Weights of a small GPT-style language model, trained from scratch on English Wikipedia.
Training: a variant of Muon for these matrices, 503M tokens.
MLP neurons of a small language model. Each row is named by its layer, matrix (gate and up: input weights) and neuron, and shows model dimensions 384-447. Each number is 50 + 12 x the weight over its row's rms, rounded and kept within 0 to 99. A neuron's up and down rows have the sign that makes its largest values positive.
After each neuron's rows, "fires on" lists the tokens most often at its 100 highest values on Wikipedia text that the model never trained on.

L2.gate779:67 64 63 45 38 54 40 53 35 50 67 50 41 47 79 53 64 53 32 53 58 45 37 49 43 41 41 31 38 35 40 35 58 57 40 52 63 35 70 58 53 39 45 56 52 49 57 55 58 62 50 39 55 56 52 37 70 56 56 46 66 36 72 43
L2.up779:49 42 56 30 47 52 56 75 51 49 41 61 57 49 45 41 61 63 37 51 55 33 52 30 28 59 56 34 60 47 42 45 53 71 64 51 59 52 24 48 55 55 28 55 48 61 57 52 42 48 41 43 33 72 59 43 38 48 41 41 59 52 36 34
fires on: "ar", "ist", "at", "an", " people"

L8.gate337:57 45 71 46 52 37 56 36 44 48 44 45 38 51 53 31 39 45 51 49 57 46 64 41 60 36 53 22 61 37 57 54 27 51 45 73 37 50 59 28 47 54 50 55 42 38 39 24 66 47 53 58 67 45 65 43 99 67 39 58 44 47 59 27
L8.up337:49 51 46 18 57 42 45 60 32 45 36 37 52 40 55 40 46 30 48 32 52 52 83 49 34 42 44 50 29 71 65 49 22 77 53 73 47 57 57 56 53 68 33 67 54 63 52 24 57 45 63 29 43 62 59 48 60 30 52 32 59 61 35 64
fires on: ".", " | "

L2.gate818:66 55 67 43 73 38 53 52 42 54 59 36 53 57 59 69 56 55 59 55 68 48 67 55 60 56 35 56 44 59 52 51 52 46 68 35 47 49 64 33 53 59 36 46 44 43 33 61 21 32 51 32 43 63 47 64 42 50 36 41 62 43 50 65
L2.up818:53 41 59 63 57 44 67 57 53 53 53 52 39 45 37 36 65 45 58 58 44 72 60 46 54 46 73 42 64 39 62 56 47 58 47 56 43 74 55 35 34 44 32 42 56 49 53 45 69 56 63 52 39 61 60 47 70 53 59 44 60 53 77 60
fires on: " in", " ", " di", ".", "a", ","

L3.gate814:21 56 60 78 56 43 49 37 52 67 53 53 50 56 60 61 44 80 46 64 27 57 33 46 56 45 56 32 58 51 62 55 52 41 65 66 67 35 43 54 63 62 45 49 57 53 63 57 46 29 50 47 33 40 65 34 66 59 52 40 58 69 50 60
L3.up814:37 43 52 33 61 68 56 47 24 53 46 55 68 44 35 76 57 57 69 54 53 54 43 52 56 48 51 43 59 57 74 78 66 37 61 51 53 56 53 52 54 60 79 49 19 16 65 61 69 49 61 42 56 45 46 55 58 36 54 56 55 36 41 36
fires on: "\n\n", "\n", "R."

L3.gate809:47 33 38 58 47 34 71 38 53 50 49 51 40 44 44 58 50 44 39 60 25 61 72 45 50 31 57 44 50 54 42 26 43 55 48 54 46 42 49 53 64 52 52 40 48 50 44 60 50 54 75 51 46 56 35 64 40 45 49 38 57 56 35 56
L3.up809:48 54 52 43 61 50 54 45 46 47 60 60 64 48 38 57 77 73 62 63 46 64 70 50 62 58 60 59 57 44 36 56 42 30 35 47 61 46 49 34 45 32 40 66 40 60 43 34 47 67 49 60 58 41 51 44 45 63 47 65 53 41 46 51
fires on: "\n"

L3.gate201:29 58 60 61 59 43 62 41 44 55 79 53 51 46 59 58 39 72 44 55 38 56 58 54 54 45 51 39 56 42 46 48 58 53 43 62 36 50 43 45 49 31 38 27 23 61 75 62 51 41 45 58 51 70 35 61 32 36 54 62 56 64 53 56
L3.up201:31 63 47 45 54 45 61 50 70 67 52 62 74 38 35 61 74 36 48 47 59 68 45 66 66 61 38 41 44 52 77 51 46 56 34 72 49 67 57 62 69 60 49 31 22 32 62 56 60 59 43 63 52 44 42 60 45 60 26 65 68 28 41 68
fires on: "\n", "\""

L8.gate1210:41 35 31 52 58 31 41 61 55 53 54 48 39 45 47 70 58 50 62 53 32 60 40 53 55 52 62 53 52 64 34 45 54 54 41 53 36 30 35 43 39 70 44 64 51 69 29 55 64 41 70 51 42 50 50 48 23 44 28 42 48 70 69 58
L8.up1210:62 59 33 74 46 30 66 43 54 66 49 27 69 46 44 70 49 51 66 34 24 56 79 32 74 38 64 40 64 59 31 43 69 58 43 34 52 49 47 42 74 59 46 52 41 62 49 39 72 54 53 44 60 72 50 51 50 27 46 35 47 57 52 73
fires on: " V", " T", " v"

L3.gate665:66 79 43 42 45 59 54 60 38 55 46 54 54 45 47 59 47 26 60 55 47 33 46 63 71 44 41 22 62 39 69 31 47 68 49 50 63 55 40 43 46 66 46 53 33 34 43 36 42 47 62 26 29 66 46 52 24 59 55 25 57 54 38 62
L3.up665:35 59 40 50 32 54 40 51 59 59 59 62 46 49 54 68 35 36 74 52 41 29 38 60 69 41 27 46 75 56 48 44 49 65 60 66 40 47 33 44 28 60 45 19 45 60 40 47 69 57 55 32 44 61 42 61 49 53 49 34 58 65 70 54
fires on: "\"", "'", ",\"", "”", "s\"", "\","

L5.gate649:68 37 45 48 59 61 52 23 48 66 56 59 51 54 30 51 56 28 60 56 63 36 51 54 76 51 37 49 43 55 46 60 48 60 66 42 52 40 38 31 59 42 34 27 54 32 53 34 57 32 32 76 46 45 46 53 59 50 57 49 47 51 42 50
L5.up649:49 62 62 52 44 50 25 50 67 48 45 48 56 56 42 32 63 53 55 52 42 60 50 63 73 50 67 70 47 60 70 36 57 31 53 57 65 54 26 44 44 34 49 47 73 44 52 51 33 38 31 51 33 84 37 40 43 62 56 53 54 87 33 57
fires on: "\n\n", "\n"

L5.gate86:60 50 46 57 73 40 42 41 43 47 48 39 60 50 24 67 52 38 62 35 51 53 27 46 38 60 35 41 43 64 35 49 52 70 60 60 42 67 65 63 48 55 47 40 71 50 44 54 62 44 40 35 54 37 24 50 48 35 60 68 73 63 36 61
L5.up86:65 46 64 82 66 45 28 50 56 44 68 47 48 39 49 32 37 44 37 70 48 68 45 39 42 51 69 56 40 39 42 42 67 41 52 73 53 58 47 55 33 51 45 26 53 62 62 60 53 51 59 71 34 75 34 54 51 31 60 55 61 62 60 47
fires on: "–", ",", " and ", " to ", "2", "."

L10.gate248:54 64 40 68 75 44 44 65 37 54 26 44 46 57 65 20 55 48 51 53 39 62 61 46 56 54 48 45 74 67 62 59 57 45 37 43 36 47 31 55 63 28 50 50 50 53 44 46 45 34 72 59 57 71 71 49 47 50 60 54 50 40 42 49
L10.up248:47 65 57 54 55 33 28 50 57 46 48 59 59 47 38 52 51 38 64 63 33 72 53 49 49 55 50 60 57 60 40 73 36 36 38 52 47 49 45 62 43 52 42 57 53 56 34 34 46 53 59 46 42 72 37 36 65 47 66 64 64 62 56 35
fires on: " | K", "- K", " k", " K", "| K"

L2.gate591:54 53 43 43 37 58 59 76 45 54 49 60 53 46 57 53 57 54 58 37 61 85 23 13 47 49 42 45 52 47 26 48 52 59 68 48 50 54 50 43 18 34 74 36 64 52 56 49 65 56 46 34 54 49 52 57 43 53 59 72 57 68 51 58
L2.up591:53 56 62 45 56 29 32 57 36 49 57 42 47 46 46 46 49 49 53 64 31 43 51 38 63 43 74 24 55 46 43 52 53 44 67 43 63 70 58 64 72 33 36 54 52 44 45 51 43 51 57 45 62 56 37 55 53 56 58 48 47 41 49 63
fires on: " | ", " on", "-", " ", "===", " in"

L2.gate564:55 45 61 53 59 40 45 42 39 63 43 23 56 67 44 49 59 60 32 50 34 49 43 34 48 51 39 57 52 58 71 44 37 28 72 66 25 61 72 38 60 27 32 48 23 48 48 45 57 56 46 55 57 34 37 39 58 72 52 49 65 75 46 65
L2.up564:44 51 54 39 42 51 46 56 50 47 36 43 56 49 36 58 48 57 51 49 75 66 55 47 51 41 52 53 56 36 39 69 78 37 64 71 52 48 59 49 78 42 27 44 50 56 47 60 62 45 45 65 43 70 53 46 43 67 57 73 44 42 51 63
fires on: "\n\n", "p"

L10.gate135:66 55 37 48 53 51 72 65 57 53 42 48 63 27 68 37 32 44 48 75 25 55 41 37 53 50 46 42 49 57 61 58 49 41 64 60 35 57 40 49 53 40 56 57 28 55 54 27 63 52 48 57 44 38 49 39 37 42 43 17 41 42 43 49
L10.up135:51 39 56 54 51 42 39 50 45 52 51 84 47 60 31 34 44 32 46 58 60 38 46 57 42 51 56 60 33 51 52 41 42 60 25 60 62 38 38 46 39 43 61 38 48 44 60 52 55 21 52 38 47 42 36 57 59 48 46 38 36 49 33 58
fires on: ","

L5.gate1092:27 46 34 72 49 51 30 37 63 39 49 63 41 57 53 65 54 65 60 44 58 40 23 57 42 42 60 41 62 72 40 59 44 43 47 42 32 56 54 41 43 47 51 43 45 48 53 49 28 45 25 58 45 44 43 34 50 91 48 48 34 41 48 49
L5.up1092:31 54 39 44 47 68 58 45 48 52 49 49 45 58 74 64 53 62 73 44 44 55 46 76 46 37 59 59 42 46 49 55 58 76 42 63 43 38 59 84 58 47 42 37 62 57 48 45 34 41 36 54 23 52 56 63 43 64 62 37 46 35 58 23
fires on: " (", "–", ".", "1", "um"

L5.gate965:45 23 83 56 43 51 65 58 33 56 37 43 46 46 51 44 33 38 30 57 42 61 47 51 55 60 53 50 22 63 46 76 53 49 60 55 42 38 51 58 24 52 41 54 52 47 59 57 56 68 35 46 28 63 74 50 39 38 57 60 46 46 40 68
L5.up965:29 67 54 24 53 55 47 48 41 36 58 61 46 77 67 50 34 66 51 61 21 63 55 41 60 54 43 57 62 62 47 61 51 43 56 57 41 58 40 64 41 57 31 49 56 45 59 32 71 62 51 50 52 46 45 50 41 38 46 54 51 44 48 58
fires on: " ", " | ", ".", " only", " match against"

L8.gate627:46 53 55 46 39 66 47 60 57 39 51 45 61 65 19 52 45 59 40 54 44 58 63 41 49 34 57 42 70 54 65 41 37 51 44 48 52 48 53 36 60 55 35 65 35 53 35 36 31 38 43 48 62 91 31 53 48 40 42 50 31 53 52 61
L8.up627:50 40 59 63 51 54 32 34 59 38 27 20 46 55 35 58 44 42 50 50 28 47 41 52 42 52 52 33 72 60 41 65 38 34 50 56 44 58 43 52 50 63 49 53 56 55 38 35 52 67 37 50 59 53 62 61 45 32 25 38 63 43 64 38
fires on: " F", " Mar", " V", " f", "| ", " T"

L3.gate856:45 25 51 55 46 65 44 53 39 34 44 56 53 48 38 39 59 54 59 61 45 74 52 59 47 48 34 45 66 43 44 60 45 69 52 50 53 41 46 54 42 47 48 41 28 43 45 46 68 78 41 52 60 53 36 42 39 62 45 30 50 40 31 40
L3.up856:55 46 44 52 52 64 49 46 40 38 54 40 52 36 54 63 55 48 62 51 78 59 61 27 45 44 55 30 48 34 37 47 21 48 51 53 59 35 52 44 63 56 38 66 51 45 37 51 40 50 66 47 41 46 51 66 41 41 43 59 60 56 51 27
fires on: " | ", "; ", " | Ret", "ki", " financial", " just"

L5.gate466:31 61 68 44 68 45 50 47 28 61 30 72 47 64 66 48 26 47 69 63 53 42 33 47 52 56 74 36 31 53 32 38 65 37 59 56 39 33 40 43 35 51 46 38 40 59 42 54 45 39 34 50 42 53 45 36 30 50 36 48 40 64 65 50
L5.up466:39 34 54 52 50 52 45 44 46 68 45 34 47 30 78 57 56 51 53 30 51 53 39 49 48 39 43 83 31 53 53 56 21 45 62 38 52 45 60 44 45 40 38 34 39 55 49 69 55 64 49 47 41 52 64 60 35 47 47 56 47 45 40 63
fires on: "–", " |  | C", " | ", " |  |", "-"

L2.gate1026:45 47 46 53 42 29 27 55 54 55 49 48 58 42 39 62 54 24 39 20 43 35 61 61 37 42 52 49 55 59 31 80 43 23 36 47 69 47 74 66 72 39 51 60 47 50 37 40 38 51 75 45 66 45 59 37 60 63 56 53 59 54 59 43
L2.up1026:55 54 37 55 51 57 55 47 55 52 54 64 44 34 31 63 38 66 49 19 44 40 35 50 45 45 50 36 60 48 51 53 55 61 43 54 34 55 39 39 56 53 40 34 45 52 37 54 49 42 64 53 49 81 42 33 47 72 45 56 66 71 28 58
fires on: "\n\n", "\n", "=="

L2.gate549:37 54 48 50 22 42 48 68 57 54 68 49 57 52 49 49 30 36 33 71 63 43 40 59 55 48 63 12 55 35 49 47 51 61 77 39 48 49 54 45 60 48 39 58 45 65 34 35 48 50 37 60 61 56 56 42 27 54 68 56 71 67 49 44
L2.up549:29 42 29 56 26 50 54 55 56 39 37 71 48 53 48 55 38 30 34 59 56 37 20 67 41 45 55 34 70 44 63 80 54 43 56 50 14 46 56 35 48 52 60 77 61 67 48 52 50 53 49 45 68 47 44 55 56 51 69 42 50 58 54 55
fires on: " | ", ","

L5.gate456:55 67 53 57 67 48 65 53 53 56 47 60 58 71 65 56 24 47 31 32 40 43 50 41 45 59 36 31 21 49 64 51 33 49 55 53 38 55 59 51 37 43 37 57 47 50 38 38 40 28 42 67 64 44 55 44 45 49 39 40 56 45 37 59
L5.up456:26 43 50 30 64 47 61 58 52 33 25 68 70 45 56 41 65 59 52 39 36 40 40 39 58 64 59 50 39 33 41 70 21 62 41 45 55 36 62 77 44 35 03 54 51 54 50 55 57 68 62 56 43 49 42 48 36 51 51 52 32 43 54 40
fires on: "–", "2", " (", ".", "-"

L8.gate455:60 57 46 54 62 41 61 60 38 37 60 68 39 48 66 59 49 34 57 67 42 60 40 61 31 60 55 47 69 38 42 56 71 46 36 54 47 39 23 74 42 46 37 49 55 25 59 45 58 27 29 39 44 48 46 71 66 57 63 38 46 38 62 57
L8.up455:34 55 57 47 91 65 65 45 44 58 46 36 51 57 59 59 22 32 33 30 49 62 62 39 45 63 52 56 68 45 62 83 49 43 59 36 55 55 39 67 55 52 43 61 49 41 47 46 36 36 49 60 52 54 58 45 48 43 45 68 54 56 57 59
fires on: " R", " | R", ": R", " and R", ", R"

L2.gate174:55 42 55 31 60 28 37 45 55 26 38 69 50 30 53 39 39 68 38 55 47 36 31 51 49 41 49 25 42 64 37 47 19 61 45 66 57 49 47 47 62 44 62 59 44 46 33 47 60 43 59 48 55 42 50 27 61 50 70 61 55 43 39 47
L2.up174:44 49 38 47 68 55 68 40 46 45 51 51 42 38 62 53 37 59 34 49 26 36 54 41 42 38 44 28 38 43 73 41 35 73 53 54 50 44 51 54 54 65 57 53 41 48 40 61 35 45 51 25 53 41 55 48 44 51 37 48 39 42 46 51
fires on: "0", "1", " | "

L10.gate635:43 68 49 46 62 42 49 25 37 39 47 52 60 66 63 42 32 43 52 38 60 57 41 61 61 55 60 28 48 63 77 59 54 78 56 65 51 44 55 28 50 59 41 50 45 67 51 50 42 42 31 45 69 41 45 43 38 52 57 39 55 54 44 53
L10.up635:34 43 55 34 71 26 52 46 54 77 43 42 53 52 57 18 42 23 40 43 53 30 50 60 62 74 48 41 51 45 73 49 53 72 57 54 41 56 55 43 66 42 50 51 55 69 23 54 64 30 48 32 58 54 56 74 48 57 73 53 58 43 48 62
fires on: " was", " were", " It was", ", which was", ") was"

L10.gate910:45 32 65 27 62 41 45 48 70 49 82 60 56 49 17 66 41 65 55 36 46 54 37 71 40 54 55 73 50 50 68 54 43 47 56 56 23 29 42 35 51 50 44 51 59 53 53 70 46 37 53 41 54 54 44 38 43 60 78 60 68 53 30 23
L10.up910:23 52 50 53 68 52 35 59 47 32 36 43 52 85 47 65 43 41 36 72 54 67 35 19 45 44 49 53 53 55 72 59 36 58 47 59 28 54 62 57 60 60 48 79 41 84 38 73 48 38 55 46 77 61 38 53 61 56 36 55 26 60 30 66
fires on: " | ", ") | ", " | W ", "–", " |  |  | ", ","

L3.gate1080:47 47 72 33 42 56 68 31 48 49 76 53 40 33 74 53 43 59 63 65 47 44 60 77 39 45 47 28 54 68 60 42 50 53 68 46 49 47 45 37 30 43 55 51 50 53 40 71 38 67 47 37 52 51 53 31 60 40 51 33 71 55 54 29
L3.up1080:52 67 63 58 50 47 50 40 59 47 58 46 46 48 57 52 51 61 84 44 49 63 66 40 37 45 34 27 47 45 45 35 53 69 46 42 53 62 59 43 61 50 39 42 46 36 38 57 57 52 52 61 54 45 50 64 38 39 35 63 50 77 49 39
fires on: " | ", "\": ", "; ", "rop"

L10.gate623:42 52 45 80 44 30 68 57 57 30 33 62 36 52 48 54 50 45 65 59 62 69 52 42 46 52 67 68 35 55 48 90 52 52 27 59 48 64 57 44 53 59 43 74 57 48 41 48 68 46 55 39 58 47 62 72 52 39 56 44 54 43 45 43
L10.up623:66 38 61 61 69 48 56 53 53 37 50 66 44 62 61 52 44 49 41 50 44 56 81 42 56 47 68 51 59 51 46 54 49 53 56 55 28 54 51 56 49 53 62 55 38 61 30 25 66 44 50 44 38 56 64 42 41 43 63 39 51 48 45 65
fires on: " that", " f", " Th", " v"

L3.gate853:28 60 50 46 36 60 59 28 42 46 54 44 67 66 53 44 37 45 50 48 53 42 45 51 55 60 41 47 49 30 64 55 41 57 42 56 40 64 44 54 40 72 45 45 51 41 64 61 46 31 39 45 56 73 32 93 19 70 43 45 56 78 49 64
L3.up853:42 63 53 58 43 19 52 68 41 44 55 48 52 50 53 42 46 39 65 40 68 38 71 81 45 71 50 44 76 49 58 51 69 45 56 48 41 43 54 63 20 45 45 67 62 37 52 60 48 42 51 48 68 51 32 56 54 20 53 41 41 43 45 32
fires on: " work", " people", " worked", " came", " come", " working"

L2.gate1336:61 55 40 50 41 53 48 30 55 36 47 51 29 52 35 35 46 52 72 58 47 54 30 42 85 54 58 52 41 51 49 52 40 48 50 61 48 43 43 38 64 47 53 33 51 33 72 41 50 29 25 59 52 38 31 39 62 49 51 59 41 18 84 55
L2.up1336:40 39 46 34 46 49 51 67 50 41 41 08 51 67 58 29 46 48 57 55 31 31 39 60 64 49 54 70 50 54 57 44 66 51 37 61 60 32 39 50 58 50 53 33 51 60 54 65 28 47 64 57 62 36 40 34 40 46 30 42 54 40 41 33
fires on: "1", "2", "ent"

L3.gate94:62 64 42 51 39 50 44 46 60 72 71 56 43 42 42 52 19 50 48 55 29 40 34 63 48 48 48 50 38 43 38 54 44 51 35 28 52 49 47 27 55 53 47 47 62 58 49 32 39 56 50 33 58 56 34 39 65 41 52 54 50 38 61 43
L3.up94:81 46 46 48 49 43 57 54 62 41 51 47 26 31 39 49 48 26 46 51 20 45 35 39 57 47 63 38 49 71 74 36 41 36 41 41 40 64 61 29 50 45 67 48 42 45 33 64 32 35 63 50 53 51 35 64 30 32 34 39 69 51 29 50
fires on: "1", "\n", "2", "ur", "3"

L8.gate420:32 65 54 48 50 50 57 49 35 25 46 53 64 35 43 33 52 55 41 44 47 22 64 54 48 47 58 45 54 57 70 49 43 63 39 45 51 45 35 48 48 41 56 53 48 57 75 53 61 65 48 54 10 62 49 39 55 47 52 55 64 64 47 70
L8.up420:35 32 44 55 39 54 46 78 45 53 34 58 59 48 50 33 71 41 51 49 41 58 54 56 50 60 54 70 69 66 42 55 62 31 64 80 70 36 48 48 59 57 43 47 32 60 44 56 78 34 61 50 65 61 37 50 42 47 33 45 55 44 44 56
fires on: "–", " | ", ") | ", " first", " | $", "| "

L5.gate385:73 56 68 42 61 49 66 53 29 39 55 53 45 36 45 22 32 50 38 40 39 38 44 41 46 63 52 54 47 46 44 34 46 46 55 61 36 38 55 46 52 50 50 47 43 49 44 70 62 66 35 53 56 46 48 52 48 42 42 64 54 49 28 73
L5.up385:54 53 26 26 52 73 41 39 52 35 46 62 43 46 47 23 51 51 43 40 30 60 32 59 56 39 53 52 50 42 61 55 67 59 40 49 48 45 51 59 59 68 38 44 52 70 43 43 50 34 61 49 47 42 47 56 48 44 46 49 60 26 57 66
fires on: "\n", "| ", " | "

L8.gate226:48 37 34 59 66 43 46 59 32 47 27 53 63 48 47 49 42 30 37 51 39 63 51 35 53 26 31 55 57 54 80 51 68 70 52 55 56 44 37 55 50 38 44 43 53 78 51 40 38 43 47 40 41 48 42 15 58 46 81 36 40 41 50 62
L8.up226:67 27 37 65 43 50 59 39 51 39 53 40 37 56 33 48 41 57 69 46 61 66 42 46 55 41 43 46 35 54 77 67 59 55 63 56 62 49 48 63 40 63 27 53 62 76 39 35 44 40 62 50 41 53 36 49 52 43 37 65 54 64 34 26
fires on: "1", " early ", " in the ", " in the late ", "18", "-"

L3.gate1052:42 48 46 37 53 44 55 33 35 47 52 38 59 41 45 51 54 74 58 44 49 42 65 44 60 39 51 46 57 51 50 41 35 28 27 55 25 54 42 45 33 42 66 64 39 41 53 59 56 53 34 64 60 49 35 50 46 68 60 39 42 41 39 55
L3.up1052:45 40 66 59 58 48 42 22 65 70 54 45 52 26 54 53 58 65 46 44 66 43 66 51 67 30 59 44 76 34 44 57 59 20 42 47 63 33 37 47 35 53 46 49 37 63 49 32 67 47 38 42 39 55 52 51 60 72 44 49 72 52 38 37
fires on: "\n\n", "\n"

L8.gate747:51 48 49 50 62 44 62 46 32 54 32 39 79 71 58 47 47 40 52 26 55 59 35 43 18 45 32 27 61 44 41 54 39 46 60 56 58 78 49 77 40 54 29 65 51 51 40 48 49 36 41 54 43 43 35 41 42 52 47 47 48 34 26 33
L8.up747:43 50 62 70 49 49 50 42 40 73 33 37 68 52 61 50 51 56 53 54 46 49 71 40 54 42 53 42 48 60 46 47 35 75 30 42 55 33 63 67 69 66 51 44 47 35 30 60 44 50 61 41 42 65 45 42 48 59 43 67 56 57 46 37
fires on: "–", "-", " ("

L3.gate812:76 48 55 63 71 52 35 42 50 51 38 49 59 46 49 53 49 59 54 60 48 51 56 57 47 68 34 39 34 50 60 44 48 65 76 43 47 52 64 60 49 36 26 44 32 27 70 56 64 38 42 47 52 67 43 38 47 49 40 54 53 34 56 60
L3.up812:46 62 57 51 42 65 25 50 63 39 55 38 38 49 39 23 57 70 52 59 62 41 72 45 49 28 49 39 48 49 50 64 58 28 52 29 47 61 41 55 43 58 48 54 56 12 54 39 62 58 51 77 36 44 36 35 50 91 34 52 66 44 53 70
fires on: "\n\n", "\n"

L10.gate404:53 51 26 39 63 61 56 49 22 60 54 56 52 71 56 63 46 36 31 55 43 57 70 72 56 38 65 50 46 45 57 56 38 53 39 48 48 50 47 42 29 43 59 42 55 22 51 36 47 27 45 47 57 50 50 55 44 49 48 23 60 48 58 64
L10.up404:39 54 36 58 73 63 60 46 50 35 51 69 27 43 64 71 33 34 45 41 31 40 49 71 35 67 35 46 41 60 44 55 51 46 53 46 54 50 61 27 52 31 52 58 54 30 38 38 46 34 49 56 41 51 60 53 44 51 50 54 51 44 41 45
fires on: "- R", " | R", ": R", "R", " and R", " of R"

L8.gate706:44 56 57 55 76 48 60 42 36 44 37 40 39 65 49 63 44 71 58 51 56 40 60 35 39 42 71 44 37 40 62 56 57 48 42 47 55 51 39 50 67 52 31 54 36 54 39 48 45 30 54 41 66 71 37 41 34 56 41 39 44 45 54 49
L8.up706:52 40 49 45 60 48 65 61 30 57 47 37 72 48 55 57 39 31 47 29 42 61 53 54 52 46 52 54 50 72 47 74 44 60 66 44 48 53 62 57 46 61 58 47 38 50 30 42 62 53 47 35 55 39 60 34 53 46 62 39 62 55 49 50
fires on: " were", " was", " are", "s were", "s", ", was"

L3.gate755:32 44 70 28 13 51 66 66 38 61 45 52 47 40 47 59 43 39 69 38 50 72 51 56 46 48 46 44 51 59 42 66 63 24 31 51 30 52 38 58 47 37 26 64 38 55 36 54 39 61 57 60 54 48 48 43 46 58 51 80 43 63 34 32
L3.up755:32 57 52 31 32 47 61 53 48 72 42 55 43 46 35 64 37 53 57 44 40 63 44 57 39 34 53 44 48 60 26 59 51 35 50 54 46 41 61 69 53 55 37 60 32 40 42 69 42 36 56 31 46 59 60 36 47 59 45 75 71 62 60 29
fires on: "==", "\n\n", "==S", "==A", "==P", "==C"

L3.gate712:65 62 55 74 63 65 54 74 46 54 44 53 33 59 46 47 47 45 37 61 53 30 48 69 74 52 49 49 58 45 41 54 50 46 58 56 52 57 37 57 44 52 69 59 54 61 58 23 57 33 63 39 32 58 49 60 26 50 68 55 43 67 50 43
L3.up712:51 61 41 43 30 38 52 69 51 43 49 53 35 40 55 54 47 42 41 59 52 39 47 47 58 51 91 63 44 49 60 70 35 82 45 50 28 56 42 49 54 57 50 69 51 59 28 41 38 62 47 48 47 69 47 46 56 36 59 60 48 47 35 42
fires on: " | ", "13", "12", " | +", "11"

L3.gate200:69 64 55 61 37 46 45 58 53 47 55 56 44 24 53 48 37 48 67 73 40 71 47 50 51 73 30 51 68 51 82 52 48 32 40 57 68 44 59 60 48 48 65 20 42 35 42 55 45 48 34 41 64 48 36 49 48 42 58 43 62 67 51 61
L3.up200:44 53 41 61 65 44 32 53 37 51 39 49 66 29 33 57 69 62 43 76 56 51 47 50 24 20 62 59 45 46 24 61 42 73 39 43 67 64 65 55 36 45 51 39 57 31 36 44 45 34 49 49 58 48 34 49 40 36 40 42 38 36 43 62
fires on: " ", ",", " over "

L3.gate998:58 49 66 61 47 70 54 47 25 34 47 48 46 32 44 42 71 46 21 25 44 55 60 52 41 56 33 38 71 42 51 50 31 63 52 64 65 36 68 44 55 59 35 31 44 39 57 51 35 71 34 57 66 38 53 58 59 48 44 38 46 87 59 50
L3.up998:70 54 38 69 62 55 37 37 54 64 37 59 32 52 37 50 48 43 53 54 44 50 34 77 39 50 40 49 58 49 36 69 56 59 42 40 46 45 56 43 54 31 52 32 52 57 62 41 48 31 48 46 43 39 38 44 49 33 43 46 43 30 63 49
fires on: " | ", "\n"

L3.gate1267:74 49 59 38 48 39 60 48 36 34 63 34 63 16 40 54 50 39 41 50 58 64 31 55 42 67 50 37 48 44 51 46 39 48 22 34 52 28 57 66 45 49 64 42 50 31 58 33 48 62 54 45 54 79 27 41 56 31 73 63 84 50 55 55
L3.up1267:56 56 48 54 44 67 56 52 41 63 58 40 55 37 40 42 52 35 53 70 55 63 58 37 33 45 45 54 34 50 34 35 49 34 45 50 69 39 39 38 34 47 38 39 50 48 51 46 53 29 41 54 45 29 37 58 66 75 55 33 50 62 51 57
fires on: "2", "1", "–"

L3.gate800:69 51 38 58 56 56 33 71 60 48 44 48 70 47 43 60 50 47 39 25 47 51 44 55 24 53 56 58 64 56 53 55 67 37 54 60 38 43 50 34 59 55 37 22 46 45 29 53 53 39 50 59 55 53 51 46 61 66 58 56 72 50 60 49
L3.up800:46 50 49 50 60 59 37 58 48 21 55 34 35 37 64 30 59 61 43 48 37 66 38 48 38 40 65 48 42 53 47 31 39 56 48 37 59 46 47 57 49 62 26 66 31 56 59 45 54 30 51 64 64 38 48 41 51 50 54 44 50 35 48 43
fires on: "| ", "2"